MLP neurons of a small language model. Each row is named by its layer, matrix (up: input weights) and neuron, and shows model dimensions 80-175. Each number is 128 + 32 x the weight over its row's rms, rounded and kept within 0 to 255.
After each neuron's rows, "fires in" lists the words (lower case) most often at its 100 highest values on Wikipedia text that the model never trained on.

L4.up298 [167 159 160 188 107 188 183 124 135 183 102 132 171  81 140  72 101 113 130 131 143 120 125 104 132 101  53 118 198  87 120 129 103 158 110 117 143 130 145 107 147 129 159 108 130 112 112 126  68 131 141 144 130 160 103 104 131 114  85 147 169 121  96 155 123  89 152 109 115 101 143 116 105 189 131 117 155 141  89 143 154 107 129 134 152 102 155 123 151 159 131 114 205 165 109 114]
fires in: "which", "with", "where", "these", "themselves"

L5.up793 [ 99 130  87 124 156 154 166 192  90  90 136 175 169 113  95 146 147 165 141 143 106  46 119 129 124 185 112 158  94 125 150 106 120 163 161 160 137 152 113 153 168  74 100 169 142 143 117 150 117 118  95  78 126 123 159  77 137  59  89 166 104 126 140  84 111 140  96 131 141 188 115 174 123 137 152  93 182 146 144 159 196 109 107 113 157 130 161 117  80 128 129 120 174 135 107 109]
fires in: "where", "when", "her"

L4.up251 [128 137 109 195  59 121  78 116 114 176 109 140 175 191 144 130 116 135 113 136 150 118 157 127 155 144 154 149 161 163 122 168 171 144 108  93 183 163  98 193 109 198 185 102 173 135 132 128 102 140 129  52 154 149 103  46 130 121 114 121 110  70 119 154  97 134 123 131 136  87 167 193 157  59 136 176 164 144 109 153 110 120 108 166 136 101 135  61 155 128 153 154 160 128 187  80]
fires in: "a", "children", "any", "15", "addition", "child"

L4.up798 [130 141 125 188  61 100 119 117  25 123 131 119 107  72 125 138 130 125 197 137  75 140 137 110 111 135 163 158  90 155  96 124 116 129 117  99 110 123  63  50 127 111 111 194 121 104 120 125  97  99 179  69 121 140 110 130 184 106 162 138 184 141  85 112 142  68  91 194 164 116 107 160 136 133 102  80 146 107 134 157 114  91 115 151 111 117  56 120 124 149  98 107  70 128 105 128]
fires in: "of", "least", "left", "leg", "leading"

L4.up268 [146  95 159 164  84 108 123 164 113 149  90 165 147  48 167 171  30 104 187 139  53 203 124 184 128 112 128 117 108  92  90  92  93 136 143 213 131 118 117 190  77  90 108 119 127 103 150 146 118 124 198 128 132 194 129  85 152 135  90 141 137 129  90 128  71  92 130  73 180 115  83  95  96 159  60 173 150 131 141 142 119 143 153 185 109 138 150 120 167 157 139  96   7  86 109 153]
fires in: "when", "short", "running", "low", "heavy", "launched"

L4.up870 [143 124 114  86  50 128 105  70 157 172 135 119 121 111 163 171 141 131 114  96 128 131 120 148 142 146 151 114  65 101 140 153 132 124 185 120 113 140 171 169 157 104 120 144 109 129 117 160 120 144 202 139  88 140 157  82  81 140 131 164  99 176 117 116 131 210 110 140 150 163 111  85 162 138 156 150  61 160 155 149 120 160 105 170 160 116 115 143 164 154 100 109 100 162 130 164]
fires in: "early", "west", "state", "earth", "war"

L4.up688 [159 122 115 113 179 150  89 164  83 156 137  94  92  96 142 110  99  89 100 185 145  79 153 173  96 123 111 101 105 120 166 160 168 108 137 152 126 163 135 115 142 151  97 149 116 172 150  98  80  73 123  91 120 175 149 114 130 136 197 152 170 161 101 133  63 102 154 168 116 104 114 145  84 114 178 111 125 210 135 142 128 119  69 114 149 151 150 159 139 142  74 134 149 130 131 182]
fires in: "second", "such", "time", "said", "specifically", "individual"

L4.up301 [164  33 102 133  59 141 152 145 133 102 127 158 188 166  92  94 191 138 166 139 158 123 117 118 131 139  84  92 160 107 157 101 175 104 166 144 114  73 133 168  54 146 138 119  49 136 177 149  72 152 166 110 121 131 141 209 123 133 113 154 126 119 162 145 125 103  93 146 148 152 136 153 119 123 128 154 101 114 116 124 148  47 126 139 156 132  70 110  94 121  70 121 123 116 133 204]
fires in: "where", "when"

L4.up171 [ 88  69  63 106 132 138 124  91 180 140 106 100 134 132 166 142 146 150  49 135 167 118  94 120 147 168  88 147 161  89 128 127 160  72 163 138  70  87 102 117  92 110  70 116 157 124 178 104  90 123 137 104 140 131 121 114 132 143  67 142 137 101 129 102 154 150 160 151 162 149  86 122 143 153  58 122 154 107 126 131 134 142 106 139 124 110 138 150  53 126 127  78 109 138 116 156]
fires in: "district", "general", "culture", "first", "ft", "granted"

L4.up194 [125 122 154 136 109 166 131  79  99 166 167  77 146 194 151 130 109 117  77 146 155 127 143 143  74 193 168 165 123 125 153 166 148 180 135 185 155 153 133 134 173 110 117 110 136  94 141  88 117  82  80 118  80 168 110 186 168 185 151 149 139 122 132 154  84  94 141 165  87 109 136 113 150 110 106 166 139  84 152 134  94 166 107 146  59 154 171 179 117 100  70 153 149 176 141 141]
fires in: "history", "life", "career", "genus"